config.yaml
head_dim: 32
d_mlp: 1280
activation: "silu"
norm: "rmsnorm"
init_std_o: 0.0334
optimizer: "muon_variant"
weight_decay: 0.015
final_lr_fraction: 0.1
batch_tokens: [32768, 65536, 131072]
seq_len: 256
doc_mask: true
steps: 10017
MLP neurons of a small language model. Each row is named by its layer, matrix (up: input weights) and neuron, and shows model dimensions 64-255. Each number is 128 + 32 x the weight over its row's rms, rounded and kept within 0 to 255. Numbers have three digits each.
Before each neuron's rows, "fires on" lists the tokens most often at its 100 highest values on Wikipedia text that the model never trained on. A number after a token or word is its count.

fires on: "," 50, "." 20, " was" 16
L13.up490:158144202072099084140106141128134076144154076083157146095156083148115095121125126113090115123113160069105109147145136038135126095201103168148110148096161138151094194145166145110139182121153106071158185173105075154131159153089183077100129197114129188139062097062153070124128062105158168054130109149177147155122115098088114097136158131098117045134134159179102135177168102165241135116119152070150143124104094121082051126101068142137148115134145174112129107103129083156057104140163092085137194173081131118091078152073169131136151122112124114153132114178138139121132115132131148097

fires on: " and" 62, " or" 19, " &" 8, "," 5
L6.up1067:127114120118133094169148225165092092145129186129189144113146169112120140124156123082145139128175167093119132108176138124070178102104128095177151082137089120118085113166074105161147123105150089171102171114120141142167129140117170106137144108178143111075106139117137105163129096130130137068133081090120109114142080126096102116153126164171089160073175081152158163063122137140128138138169151098130109142155184161116125139069106121128134194146142099173171186123083147150061156086173068122163074175094177116162170124170105127117145109133145096056116135135129186092098121119136131133

fires on: " |" 34, "-" 21, ":" 18, " drama" 4
L13.up916:140156147136079064092115142160075141143110115092121129087157056102183141102091154117134161118133116182167215121126124183103163142135141053140081143129107131116185165095188102150134127103191085166140126128120134120119101120081098066131117166088155078179158138105132115115121147105128131161149070068133102139083117120174132156130130115064184127129159147100162108143172134061117100038119089092079171106133142147140130080067092116111179151154138143152079145130193189177124170127098127130177115171101128067175125129113142144163128137169115114117046151172178213156127139127143126130

fires on: "," 25, " and" 14, " |" 11, " to" 10, " –" 7
L6.up1206:192131156161130103169102131180139149126116122065104167151157124101100122120104140163127112124169093147086079109141160100110110106085132101109118121142076081117134130100109078085130115103148114138114176185203050167139160193112108104169086080183118168139100120121121143127139099134112177085125143138132138147125125061100197116143118152152069112142126162214148116177088087165178119169121155071110131092192180074131038141154169116167101090118135093155173128127166088152111136096090096122178130132153075173092082161114127121151148126109136119104148150074111054105118099147126139085

fires on: " is" 24, " Th" 17, " was" 13, "H" 12, "Th" 6, "S" 5
L3.up603:107100129097177166101107145156078133150053117153118143144167104121163146098106137113105095100164127100107144167120121098189129149168170098146149049175120132110183162142092155134098090153141080105134162071132059186178133128114178108078131075106115187168079114172169131120147125142138170140121144179052196186141120138144183133145122165152140064144190152086164167132158232093102120137054182134136117124173146099137156105107103156153122125143076155128139117090139095096112130132095076167117200127126136104087102115103146101127103150152087149161094135185147079177100074142136085117

fires on: "," 32, "History" 9, "hi" 6, "gu" 4
L6.up80:094117050055112079056181087104122135126096186121132155105069147141125102097136118127125160137197152150158091141157192102089121160071137134152115088119159163157087123084079130129118111131136138144129088070132167069115121155097142159160164124249106097167139134131135074142101100160171097142118101061191164095137117119104105124123114144138103105177131140119158146115143119158082183097183134147144126120111078161153160124145066166146097153141164152175116106145068158134194132068134120155116164104134104143146157108158078183106171081008130121096172150195146097129094160103151118178

fires on: " |" 50, "," 16, "." 15
L12.up796:101164139122150137164163202130161119088126176083149116156089116051131134133059104126136138122159089131145188123144101211174154134165116124159130134125154130115119141157133161113124179118119102116123157111107169103172123162129082076127143180126089120127164106130119114186135063095144109229121122101191188145152095112161120164109116160141132117142143145158116094191124130114077113127112086186195094157126118125163126178123113139147040117102153173092132118129145129142103110168158184100184136156185130185110157149161116113161167179129142096136190115122109136124159115124104138091

fires on: " is" 27, " was" 15, "le" 8, " Majority" 6, "-" 5, "nd" 4
L2.up403:124145166135165091092125133156111119166084048154138099157163098139114170139161179108058137135121061027105090127048089096142201144170138140094113101115095129152162147147126226113156100119167101117128120076102063144068101100126125142163113151112155123134140106125186126069112126112218082106151089157114130145150087123103210088161144138108157129131109130100173109117147182098106121101119143157136102115117140090144179123156219144110087175121147123098129121142127127073108119138142148118195240145145095195084138207152104122148137178110164071148131133127102092121105150103145147079

fires on: " \"" 40, "." 31, "/" 12, "uk" 10
L12.up1262:166124158163077139112154136020136128141084116154089121092159144165141181087164138108152132158150066147137179143217102099142137107126137172137172109113092121125119147152100198214164103117135143115160106160152142158136145126105126087140159133112095110091122103105093172134178151148174130068184168196080151193108185088111150190171134108113132155068093120116109102113094158122173135098141055150104156200093111131097095130095104111103128098102097138140156152101159090128151075126116095116168127135115137135081091079175095120122165154092070046162134124174163127177104119152094076118

fires on: "," 49, ":" 9
L13.up993:104125148091154152050159116120188184097075161140135170151153110135138134101084136067122100157141113106158129152135169102102126159136053130136128154155131124192112123115142132131164142130074110182159098100140120123187094130098159176108109093145167154154154105161019132135113083151154153070070133103151108197128083108137159073077153128099137179112163128130115151162108121133182147053169161213129124134125190082175143108167185129147144150126148115103101114112176062170146113106124134057132080115174116155205169107137168143109132164098083116107095158163138112135161161153134099148

fires on: " a" 32, "\n" 19, " with" 12, " have" 9, " has" 5, "With" 5
L7.up9:114092133134155177126112127124131115172147105138142117126108144175146112095173150116068118207111135107105142146100054118071137139114075149070140133123121174151218116094084099113150137115114118164214167077166099149099110113173177142138153116115180180123160159065148072143093088123123109133120100186108112096135142105131119206145161093143136128126147120115153105134170098197088141179121137111161106173173170141115107145162150100201113106185116162176127161153121096133154132167138067174165073151161095153087181141115137208145112113115107141126149142132137135136153035123164116065

fires on: "," 87, " |" 5, " as" 4
L12.up1026:074139137153164101109103081164083145120139153129073130125115076036155106171025096093120113113094128135125148137157106096126116151175114096140146106084115106136193197165188108136071079131166119124070118147166106127141114114139100057114130160074165111155108107164147102124101171121125152142074137121141152128164116122155155171082098095148151091091168158126147144079103114072127139095146120106154147097133143160117189137112108186110114179140125127161113169147087134136100140142105090125195141255149171119133095096127075134151118161127083133077117136158152148165140086152138112146

fires on: " of" 34, " to" 7, "r" 7, "t" 6, " f" 4
L6.up1059:118169116072165195115055049111138188144110088113170128141175113138145114123157120130156145118125142190140160166165172126150110114133075140142112153069194115128104192182096137110163104090143116124187141125132045154151148162092123154131128163150112128116112101097124130161082159059146168153132151114141132128077146148113194092138104149111133140148134137090154121139120114087137149170210061102166082121108149094149082132124168129136156115183099059186158164133107109183150124062145083073170143188104167101112133126106111203118134186150088164107174133139132114140040102107159106119

fires on: "\n" 49, "." 22, "45" 4
L6.up101:162117109186144157180136119088101112127149160151122143135140156073132097134126179101149137136159165091038093197157106109174157135150113184109182098104024132093166141154100123071146094143084131159071124107142151096113124129107176143142108129127120140123102142174154091172142150133149165185170104130144073114135174121129143167154145140143124081066131137158185100162126090142070130152117066125177123091105122115136121137163113128145106108092109064168164146103170093141078106187133164145132131113085128164105112182152106161124129103110075145141096154090128126181039123083117111176

fires on: "," 93
L12.up760:151127126131150146100152110139128135118114146092151162132139105150145131157035073153101153143152107144156176098162189123084132146130131125118073097091127138158121185129066140127121154152105148148092084134138204110101156099087168118162102092121165118126138088163165133107135177181144127067070086126111156150109090163129141136121128121131128051107194141097144143164133185108141098089167130116143123045173173109095145093099132191154135127135135154152130168114065189177100082144133082146120154127167069092167134109181081142106163070094133107077085105140115185193135101103178140070

fires on: " to" 21, "." 15, " into" 5, "op" 4, " $" 4, "ged" 4
L3.up1026:144178148094096198084143122164133147161154101145158149107173100113139114182105168163189128151079138148111161147139152138137127100171132157088149132133091134151113085117124093083159096115168148113072104159104082087117132113128070150102078161083121157184203103145111087145104090116132188067086114095172157137141102138135142179120162163104092105132168164164137056157118163125130119138115109156091192199139156125171127174180069102148137145143126124107090169087175157070096168133161147137121081058188158142160178142090102164095138145154080157132077095102156173118068170122092114118

fires on: "\n" 53, " (" 40
L7.up1230:097132089124105184108145172197079117134107117117127073118165095143120177136087091155122173143089129115112151110175134102032144142150117128116134158138128095078104080086148146143161134101165101147136177181169144145129162098190132114133105081130173109159164177100142112144104146107140111141153110140124159131126141121125126198130120071164121068104084104132084178137131116108112112133157105095124123127118123076145154102162117094151079096128142120128145162120124180127113153152135145161145140078169145086118242132105097100117076178124105114147103136100077131134072148118101066108

fires on: "," 47, " was" 9, " were" 8, ":" 6, " is" 5
L12.up1130:133098068101194111137131114097090117131121081103138139101153122110108179131106149096099126143135107087171136143123081108165155176140103115101181174105094124153179134147122097129115045081118137118105119083159113176199150163149100148145152151122118172173093134138137124138112150161158117115054070173147104159183150090091124104087131120108127154152151128145129184197171165146089112153124133181189139097130176111131146119169218141124195145114115110162154105128126084154149143154140143116192143147134158135131088187066200125135124105107138074184093159113111107121141138126120134162

fires on: "," 70, "." 26, "P" 4
L12.up410:120147118146092134138143153122132121118099112121168162081155136157138077115049154145136104109161096105148164105054167125131163080146165149161108146093166085153096202113165116129075140088143120067131148168143106160112166153108101098153179158114151138154161122121087093083109078132149143098053139108145125162110111122119189144071155146159167057141163166100108155111127132083092112126111108098148153088115120075124096120050157176136105152106089157099181115089137153192078130134158209184132125140130195154123160096122105090172187122112165112118181127093122139130080135162132088088

fires on: " |" 19, " un" 15, " in" 13, " dis" 10, " Dis" 5, "-" 5
L12.up129:168153118154189119122091150124122195148136128142118144167071191126132093085093154123124140146136162150162170064188123151155140092105093156102086105166133133147165111150111148147180115151128172119123133143168152134118176096142146110083110141142150126182148090149086111123114162092136098145128112176130119111177088117153160122156167099080170091119096149166118135170191182090104106143171115086074160164109143101149167169144141116141121110168104164132101156098075165091167176175137121147101104123130098145091064121113139191163099114123100116110137136102116153133119119111152129141

fires on: "i" 44, "o" 26, "a" 20, "e" 4
L12.up885:133087094123149136176126095108143092103169186093083140162139117154171177198084108172133143050110094078118149116148158106133189077155147136130143094121163142106144111196155127089094152148112093130113110142147134115093114126136078117090081053124077150095100126134125101126143219167110084178207164163120153092220114078177155133170060146174087131173133096124137125196146132134090097147126116159190152094196109063170123100146091104155107074176097198158167196124116146121148138141092094132163166097083114124128089100135138152137130099126096073123176176115170189098048124144144135121

fires on: " |" 58, "." 12, " player" 4
L13.up169:102135123113145176082105083140135126088161134093108106117135068127121118125104101167113175096081114115156118069165127108127165102114128093068119111136150090166144096124146135100108057159107090163155137165130150160133158167177132143134143123132138126144142183132119087095156121164153138146173158174170178111140129077170123150152127118163104156116085184098101147134152119093119140140079049119144112139125139119124168144153134121111141150110142133102090116117111071166146134070163115128120067149178133136090106145170184088174148135050188159151055142165121055055123150184170125162

fires on: " |" 45, ":" 7, "|" 7, " c" 4
L13.up1206:089170121109107175097161127118136141115154169123107163151112079117127157091080070180114129130135154157096119084173125174111100154122139131143134065108089101122172138119103174089156106136111126071148176073109117090048075162119116126098117123122180132113130129152128129124103123180138050142128144120107121195150148116041137168119072127076131117120151153151141184174086123127159170141093078112149101100163075113138092145155075182200117154137128040109127106131132121111143054057139059171115108071178094089131080082144150134140131134114099147138127117128114133109121159088131124153

fires on: " \"" 40, "\n\n" 14, " (" 14, "-" 12, "\n" 8
L13.up173:119123145110110113128131103143084135101177134183121122091173077133121136126109092148095144094113154158043167099173094142090073095150148149154092114108098142123063078102165149138147172118099130117087216156130100145152169125120122128123112091143090148126115138138148079152115157094114123166139120129061141099165143147149145084130084152150125146103086177188138164187145181187129063108158119164131172106111118139174135096088117146122156070153102155093118200116163173148172122141098162128168150108164138179101111138189099147132150127121102131089091148137169085115038100118082109117

fires on: ";" 30, "=" 10, "ut" 7, "d" 6, "," 6, "m" 5
L7.up812:140126051103172159059141117083139083118093089096083134195203100169109125129147161142096128070186148135136153137079155102059178150110091153133187102103119121191146117120169148156119156070095140134151150131119098111113120075136058150175110156133168078133142136124156132127123160106103136194097122190077133179149155155050113123095104143191152184082093163120084117078075154087107171129142185132123153134105138150070120160157162133153091133128154092127093184164136187125186130148121107128125123178099117084130105133156122122139160134152197134113026128176146097109164122158123088146

fires on: "." 45, "-" 25, "=" 6, " sw" 5
L12.up702:103187112078118102082131158097120130092202159192103101128128124124127166155091161121230080210113123106110121131082130177159149033155117127160113183145150090118109121119129151100069113153128146105094108141148135143120193156162118074221109152106074052097171147158157155130127120174111124098173109144138119164130130153165124105134085146107127128130194139191101142129102117104099110156147104078107097136128164144096095148090142101147181114124155071112156174108184099123135119137084160155153114113139127158182092115146118195110100158204136143104113132124184077176172151108122151147

fires on: "." 30, "-" 20, "," 11, " \"" 10, " '" 9, "–" 4
L13.up91:141148148153130103184102120156090141144155154118135112104125184126121129145055137130114138140144067157101232131177095046097145129180176098130092109131143109148103126089222170155218124166158165147069164207116158126162118122140141149158105116130140124149080166156186090129105171217120132112147124192092082148137152138184128139075115099103125091097114182141105096146099089162134058112082140165115127136132089075158145153162139111111143065138119173087124140176184145165129140098141153181127162153148138145081190126152088131148114119104086082134098159136120157097062132115101133116

fires on: "-" 35, "." 20, " |" 9, "'" 7, "\n" 5, " $" 4
L13.up942:131117101116151105085110112153081126136109114123132132108176107138167135115149115148099109171161116121137156137184140140140085143142118106069093145079123170179150126146139084115152098147086197129097162179103135117072143170212154125181064072141147079121156121133147143123130096156186151155147090160191166167126145098183111113122115129126171158122122168098132181155089157083144128104070082134161115128129179122159115153154150130102150118152114161100065142146154108186149155157090119140176139098159180177111125125111136150093090146118106086100131180140155129091125136090153175087

fires on: " (" 33, " =" 9, " \"" 8, ":" 7, "(" 6
L7.up945:167128091075139196154103135114107134085132158102098179199114128135146207168043125171076118135139148191124167127100153117112136149118129143113086090107141147170120123114132189096154145083165141187095128120148100141117105087140106189095134084096159167093147181076110125131123137093141095133199131117135126108131095166160089158164089082195107132089114116184081129132079143128123075140149098130120103115146085117208128129065150110137135084129089122116114137123116113113182154097160100104172121114206129179125152130162095139122111176166117192144135167192107109083104089134152101184

fires on: "." 31, "gov" 11, "uk" 10, " /" 5
L13.up1194:105082146141083108111120146093103176161121116187156079108130164094158169062129134089151109228105114122139154127094171077115090118126090173139122116100141067137111152152185154149164046166115157153065152159138148123130092153149091124123096112072148100153164147126078198185095071139164126117109187134129171171089085114108104144175171106072147136108136116116195088126126121144121128111096118093108134179125101216101130146112146145114137154136129156138125144168136120189114101110101125129110107182179158163181140096136151169153125161072121139148160107160146125114187173117201106114

fires on: " |" 65, " on" 17, " On" 6, " +" 4
L13.up311:162135116156169120151104144117124116146088135161139123148134096124151115130143134146116086040140191080145075105164126150138137151121079113192124093148139136080098129113164134090114068150073088244089141080152151134071153130132125145101192105124143131100092138136120156186129161133122133119135136089173202171092098156119089071139097096165160142075099142083174106152092177113149100103113101141188090118161137052093153165064118138096114102144100072113141133143140141104154104198132100094145110068112141146137122199114157146161106114070096105110122132100105118142152069106102142117

fires on: "\n" 64, "oz" 4
L6.up1049:168101107163116127181139147136083165120128133137107110113111107159080141144087150080109162139128115089136085198117154143105136142124133149112175108176066163114111094118082177089110106161102132167070171171186188115105171088148123115183103107145131122102147156077157079170106113114075156122160118083092071156129179105095091177152076094114143104115149104121143139182134159136148080144111122126168146178121135131182116155137122161176114170155146117111131108154143169072088197130088086214149085178141095146080163127115149160117100149155163070133149145116086137143116078134127127156

fires on: " comp" 22, ":" 21, "." 9, "rod" 5, "red" 4, "omm" 4
L3.up979:138097068140133113148200084116097146115176165154162134130062158133152163127104111185165158122154159143135176119111172133118114143158175159147129124116102090150144140082139106128111115189178133121090100115149152049148178128110081094107141098125116127126166127092123146180135107102136141155078067130115135152093139171093107116195119115120125127133092106104130102178177124142101069104134099077144163153128166124118132094114176201102149141127128197114129177118125163116111154205135142155090092124148138185089087129151135139165156147093090166096070147142117168158143179175061160179

fires on: "d" 17, "k" 15, "t" 10, "r" 6, "ad" 6, " |" 5
L7.up845:192176124120177081186170109119142155127128127111129132147188159194157134082115140181144105037130100108131107140188116095110126182129118187113145139037105169154086150109107136163135144095105118101090089138152101170147147159087106156127122114158105129123154110135159133134083059131141151120080126108143113119140141054141108181120110161141098145085089148142165097119103122072185108145133180140081131101103142124160095096149141108106157155172192091219153164090157140137116148146061120133163152158122106117111107081147096118102126169128136103132232089154169092137132062112125071144

fires on: ":" 21, "." 20, "-" 12, "ick" 5
L2.up1224:105144130155187085151141111114061058170118112135133118101120150173131140132110191157090071118091127150172165102084172148098113152117121142105146193027138143211150103120149138118128090157127108110113087130140101098166152120142130095075088083151174160132099091060144137066120142089157134140129182161122095105156113160107078143119114107136152131145143129108119148104167125153070154111151121071105156101193109124132037126132089129127129121099212118119164199159092136104133119164120118127135100130135181140144130149205089134153153067121126095125117104139163148152152109104042160183

fires on: "\n\n" 51, "\n" 47
L3.up299:168156170114169132111139161087074061155161144149143162129152094095121157184109168114169067133118184120142122114108189108147126130075127100144115075140083123161142113139136076160090137116104107155089112119200169131176130054108186099135123124148108086088190094186208188127121169133161086124142131157115109136152100142114108160086154157101132068150099116133127140078138113119115120153121074215161171116137105079156188218172155109202117064155153159114159158186101160155158106104121124140141148108117144139149155102172122140158147092098118117124170117084116104121130128136177146108

fires on: "O" 21, " O" 10, "St" 9, " Do" 8, ":" 7, " lack" 7
L2.up1048:115141106176140104137082084111110098159149118112091150129134132128169078118140111122103125099110128110166165077138129139118169080111093126171163164116155109129100172253145160126099105140126141136160084122106122130163195183177173169149155195071143104085110126101192142152127103225125155129188176129134173084128071145155160128159148111151099103065123128084132083114095159095113089079087139100143071126136145087119184134162119106246147147171121133111131136105147077122114113124124074126126100122128123167100088115142140117125118191106119084096164129091091116107118103158113147142

fires on: "=" 20, "," 16, ":" 12, " De" 7, "O" 5
L12.up1123:188146058105086123094075091124085149136090061122091141148177103126133149146116140170126133115132141162136090082132124085198158061141099087155141159146105148214140131118153154171155158061148139120122076111165159127098117149094119118178182174116148103063108113132187140144134182101116112166112139174094138157158103140164159091113120130090122120045140118103146101141087110133075151109141136033112095103140156162116091157074094172183091099110126108140140134137135124105171168119116125129116159124094142133152163133172137082154150105159138151120145110111116125213146056171098139137

fires on: "\n\n" 33, " Pre" 10, " reb" 10, "|" 8, " pre" 7, "\n" 5
L3.up777:125129152099128128095155203093131123142168070118131163077135164137124130144096165142143126141181160107148075115127123135102126226064148133148101171160122159135119132100107155131120156095114160129105141140157070189137183127156160166081139111184091089109161110146124109182088131073151151181144159103155196169088155174155128170126121175109107137117144076142112121134141146168109163136150132179172173100177122073100108201137105151160130094207138129124067148110129140122214137132126146140120098142170095067176090134207179164157088117090106161094120083096163076134121162044104095081

fires on: ":" 23, "O" 12, "00" 8, " Map" 5, "ort" 4, " lands" 4
L3.up323:055197129145105123142097121128071138115113172128134155137127115152112106096145116171138029109104092120128147105119148123144161127090072147120144149155123159206104126112104095100105061097120217100122126089169165120136153171141144155160096170127133112105112117129155088156120069137135121134131075109110147113130134145120128158126113067079135098065130081101120137195096169137146100102151158130090110128089133137109140146127126114161149090108084108129138079135103060103142110166099135060075131114161119137071166105143087181097187130160132087129124091109109138083121100088123098109

fires on: "," 38, " was" 21, " =" 20, " a" 6, " |" 4
L7.up1224:141122112173122139120108165134117106165121182102187121193126137060118158139171133162096133146157113141109113153140133107096094144124164149121080155111134137152133094118172138115076066130148084139135088176071133060192171163136130153128073123155200122089137112124159057173117070106134095095142144110121167166135182121117143168083129131150131152094132107180220110108143127113139109087071149183115089096148157138102105076129127152152134107132182090108085127111099131148066110162072095138096125090106082146134101155107134118155179134110122159114097122122141123123092175140175134172

fires on: ";" 50, " |" 17, "." 5
L12.up675:095145174139142127144116124123104134120117203162073102142161124163048094133029195156069086112092127122119095114148105132098121164144147085080189120134137134103191138074164183148124134152143173173200141157117149141131102221063100159150156103129157107155138098117093195089116124114121109144124161116168132138088069128067124109142116130119085169078100093154117119152180104137138126085149111045146089100098121101116130114170129101088213141138175140145113101148121131109126121197111089083119112102141085119164145110129114110110161194136123105119156161080161102116173095168123128124

fires on: "-" 26, " British" 6, " Scottish" 6, "ite" 5, " African" 4, " Swiss" 4
L2.up7:160151108177140138176136091168195121096127111177179103032166112144125139138188207138132125139153165149115093153115082179083124182150134108174131134069162090162105173053135135105148167175188140049147143156141153156106095117133093083113127117062148121141157129153170163060088153178171147104131201112093099206068124166135144132160136125076108172145194130104155170127116136122080123133099135074036163169169151104102113077098064166128088140049150078130134114148133143101137101156116146161147108130167122180143135101094155072123104154124121137120091133182168138128118161208107117115

fires on: " |" 62
L13.up976:134097104152134093081126051119172158113133115114111070110113206142091158078149114087129194122091088096081079129136145096162062144116110115146128098124181163138128104128119156063099103152105149099166175106140071204074190141144099125056134137159161110127088057159102127116136125138153105128185155149184159140093137129154086138146098107157134188106120116110156136179082169108198123144092129099118125083167203123093134149224155149149147131124141109106176186103138142112133067174151064124116106141168155168151035153124085076113168115072133086083139123144114100129126088137149132100

fires on: " |" 51, "|" 18, "-" 12
L12.up656:129095126041110149117172092152101157146122133081097177157148072115125133098081120091102097099096117098140128101104107119138128135115155097113150088103094157105180112150122101173178085120117123128075133070059087115084153114138110125058120164122112143138106087058114133111110105138138148114175099176147102149164108180179132125088122083073147107122088092175120081125190150116125100154127132139150087166148188119089152104109104164107192114164117084094119182103168138186172152172143134161138142114155086091075179159196132137119110052152201164175120139154100145124139180108121135054

fires on: " |" 25, "-" 17, ":" 14, "hi" 13, " +" 10, "–" 5
L12.up1193:078166118099129097088128134162118106107131139190132163071119179145134138111158137127125137117123173180133201114152157117144106122172120119191133106150148086176112097139175155130089117179158093113111168108131181097130084130201093107100104076129206117102118105134154116102167173126164070111063093113115114087167087143117145153038148091166159180182125127110152142181142112107136139181084116154136146171163184121145098102161142060117102121125104119120139189140119121082087124168143143146137130153147140155195122182124128125145153098110127125091063096117175093104126164110080174166

fires on: " |" 34, "-" 26, " goal" 6, " debut" 4
L12.up1016:158186117131141133147087176103117163185135128131105209144126130145100120094100181139094191117076112133127175114159146136090108114124134141133090052171096137095124158126149148162178075174162101140097117149057115198119112191114123088118163164097142177132190122095125115144089146089097106088107113090082085072107122105161081159073146116078217154117156112098159118130158142125130164161148135135104113135071145103112153132083097111153142117080154123086178122123071140151173136115180141125125065118127073117101113121087125168103165105159167138152076116151159126115145143102114123080

fires on: " |" 19, " (" 16, "\n" 16, " +" 6, "–" 5
L13.up491:206150113180086095149118153082127125131152181137191113099108159143108177120096101142133118111140109123134140062130176107182123105149108117075123157134174115097126102146117107122131056085154067124136154132135130176123172122155053132115101063120144120135131126113135118184141108058118119107174113127090129162165167098125119142156108105075164132056116152119130135119109151106134091095060102146178076131126172144095111155140128089121077147148075060120136138118130146094111172174116078173122150118145178146060154199124115084132156129031129091134096135061126129144178154088086111176

fires on: "," 37, "na" 13, " to" 11, " and" 8, "s" 5, "ia" 4
L12.up240:188115181072183103140125108112096167125143127097127088186138133111148120124117153121167146117154093106136176119111156106121078174173170143151161095062164110130131135131086148144111126150116169138119115128086118135063137214139115087185127128164144148088129095141117134054135126175100172155094160134199125102113146111198117115131125106114141152070112141107138132156143189119173085079121163106147099120108117144123131144089126166092183044125112156172121124146086109086104116169132057128095107092113095130070136093099071155084167092098079152139057139133138129173155141151083168105

fires on: "C" 40, " C" 22, "," 7, "da" 5
L7.up4:138132080111152103142106156110120124139111098115124096080093163129072090136081125145114048149111131157125113120121202137128126096118172095118141115161089058081123170154142159075101165108117110129099165146189079132123118075104142150141116131150089130100139165131041100126055077102124109125123127131161141125093122127158139145098104158108079118117167104093089087135165171053115170135104063092128105052160108048086140149092095116178116101144146097149124173159113062162074120116140112195083157156115084126168052140171047124116168148111155099149169089160152124117126100126151092110

fires on: " rec" 21, " ins" 12, " rem" 8, " fl" 8, " det" 8, " Ins" 4
L2.up157:087122104124113134149123128140132163209132156115080143126155184214152131108126098156152176125144084111121138171149105109125087139131113131074173119172108117169116127125146165161146151099148115127087100144169050091141086089094102156163139174064107131126175094147112166056174161171167219163130132136119184144096076129175161107112147203084110122146071117100144159110170153079092114152099142076128123138128157120147108180113132152063162134179051058108151116118110083153126149147089055059099149102188056093166155141152143159160143122109075132170110115156129109106114152099162096083

fires on: "o" 18, "\n\n" 16, "\n" 13, "a" 11, " \"" 6, "u" 6
L12.up293:123098103130202113145125150128166133120144119153121197112179151101109121181037138129091129114148120136130122170079122070166160076118131104085149097149145149120141087119169144137143140130127158147051162107142065154175183129099151148103107115094055093097151127108158105169144178127093127114131122133059091170192117079147180144092060057159110090087109124124119109142127192119180132146130111157104157113184161096185163100074114116105169075099128171112152111150179155098117119180149109127091094100150123128071076095101189126168114133169154111134116114182117176210082132143141169147

fires on: "=" 57, "." 19, " Fa" 10
L2.up532:155117137097146115148076090164138145090129118182091107135097066113118124177135091117156150140147138139122100180114048157116169032139149137095113118111179159103155121105141136105159086105173118132099223149152129099062117092121087134161152128177194122125150115152133178074108178088202139082145151181121120160090080145134135126099128112158145156087149132199089124129088147163123113086107108119113118103099112122092105170089114119141204164094102138140136116161105100108164135169076135096133142052155113129139141161126139119135120117108181096117110127136159105105182096128140182146

fires on: "-" 24, " '" 12, "'" 10, "\n" 10, "/" 7
L7.up1153:126090125147122128082141133083107123079137075118126135146157136135170168096168160089192136125094142098106128122168038146118126128100169163120145087119155127084162111106170109144146149069120161138110202167133130125076141096181145130106082102141063113126118123161117142156114071101133117111168199173159084160136156135161064094177113140088122168105118106138104125099095204152135107097116097181164129125114122131187145081082151170137147098158146136190121104105118107122139114088145094109177091184147125088156088083152050160102140159136101104108077183193171093121117142069104153123

fires on: " |" 35, "," 14, " of" 13, " (" 8, "|" 6
L13.up796:122111164153105145159065129096066184138134077173139121127155106137167125121051146112088192160165119172137090152138124164080139129140135100151171115158136149183154123155092157115112085151170160150062129125114188125101152168089131173084155119132127094161117142107068189106110126155163140144142116081147120150121131121143103152099065088138081149100158096139183156138138124091124117105144145154145181128145110099115097156161101157133184135148100114124130139126139152131130079092168119171083157110194032110138137127070171102145122154116060207094117100107095086195093125169139153125

fires on: "'" 34, "k" 8, "K" 7, "|" 6, "ue" 6, "d" 5
L3.up607:137098124129135170126107136137099136116139172166106133119143134171122081133161137086109047090116084183114134128153055187146152128111107131126123165073081147143108102137120102139151113178133103139158136161172120118104154091166122175095130170101167150134092070153097116122150116069166104199164116087108145111161134109176132197115128143125113144128095148148159094135175108137111153111101107146111105093076103161139079048056140130100205139158119091157105127105156187203115145056112143145208093097154092103091129104123123116115187166074102088146149096143154153132164061117113094084

fires on: "\n\n" 13, "-" 12, "\n" 11, "ta" 9, " have" 8, " •" 5
L2.up495:117142193098115087154161130074093107081124142167165160111081132165133128145138143125039139137172144148075082175073156133124068183123121162139114102110086103125193116122206132086135123128181111039066116135163132130156152148155212146095117096100128149174139155110167152070146143117142142142126149141129118116145085096105113070122083150136130103150128110201127125057159118122116157116110152171146132078080139143098161165134123070129126163156113148085153164148168104178138134055123068146156124170164138179103130118148158092159133118133151091118141160126126120152160134117142125143

fires on: "|" 32, " |" 20, "." 9, "\n" 5, " (" 5
L12.up82:120148133084136145122097081129075142111095106119144108158110104098140075133162152113112132134087155120149093098075140117172145076126149104090192139172099129149116111131052137099128116128166096172088152162128123160160126147164114149147119148138127170088178143125114040095142159048114135086102090131127138148103087138173111098127169148172110106144094148165142166143125186075108104142119098123083162185168116125170131072088077070132108142119107180136126061154150114185136176165111090114117107094128110151149113154112119089137132164068165171124098118121142092141172149158144106180

fires on: "," 47, " (" 20, " |" 14, " =" 6, " was" 5
L6.up952:106104186146142149134143164154150147143163117125128185134137163085117079153115102191089108148122138090096160088173157061041115162137148082140145136070112109136073072098077103160121097088090126102098097088139086134182136137121101152147078148192131139102148117056130137202161073108058151104132169147114123131150119057146159164105169186178158152110140120132176079141146089114109181098095142172138161073123165138124107174131119078167173112135150078057116115125073110077120069158095093165093151101059117134154120093116051128134173118152108141119066145100148126136097108089110118153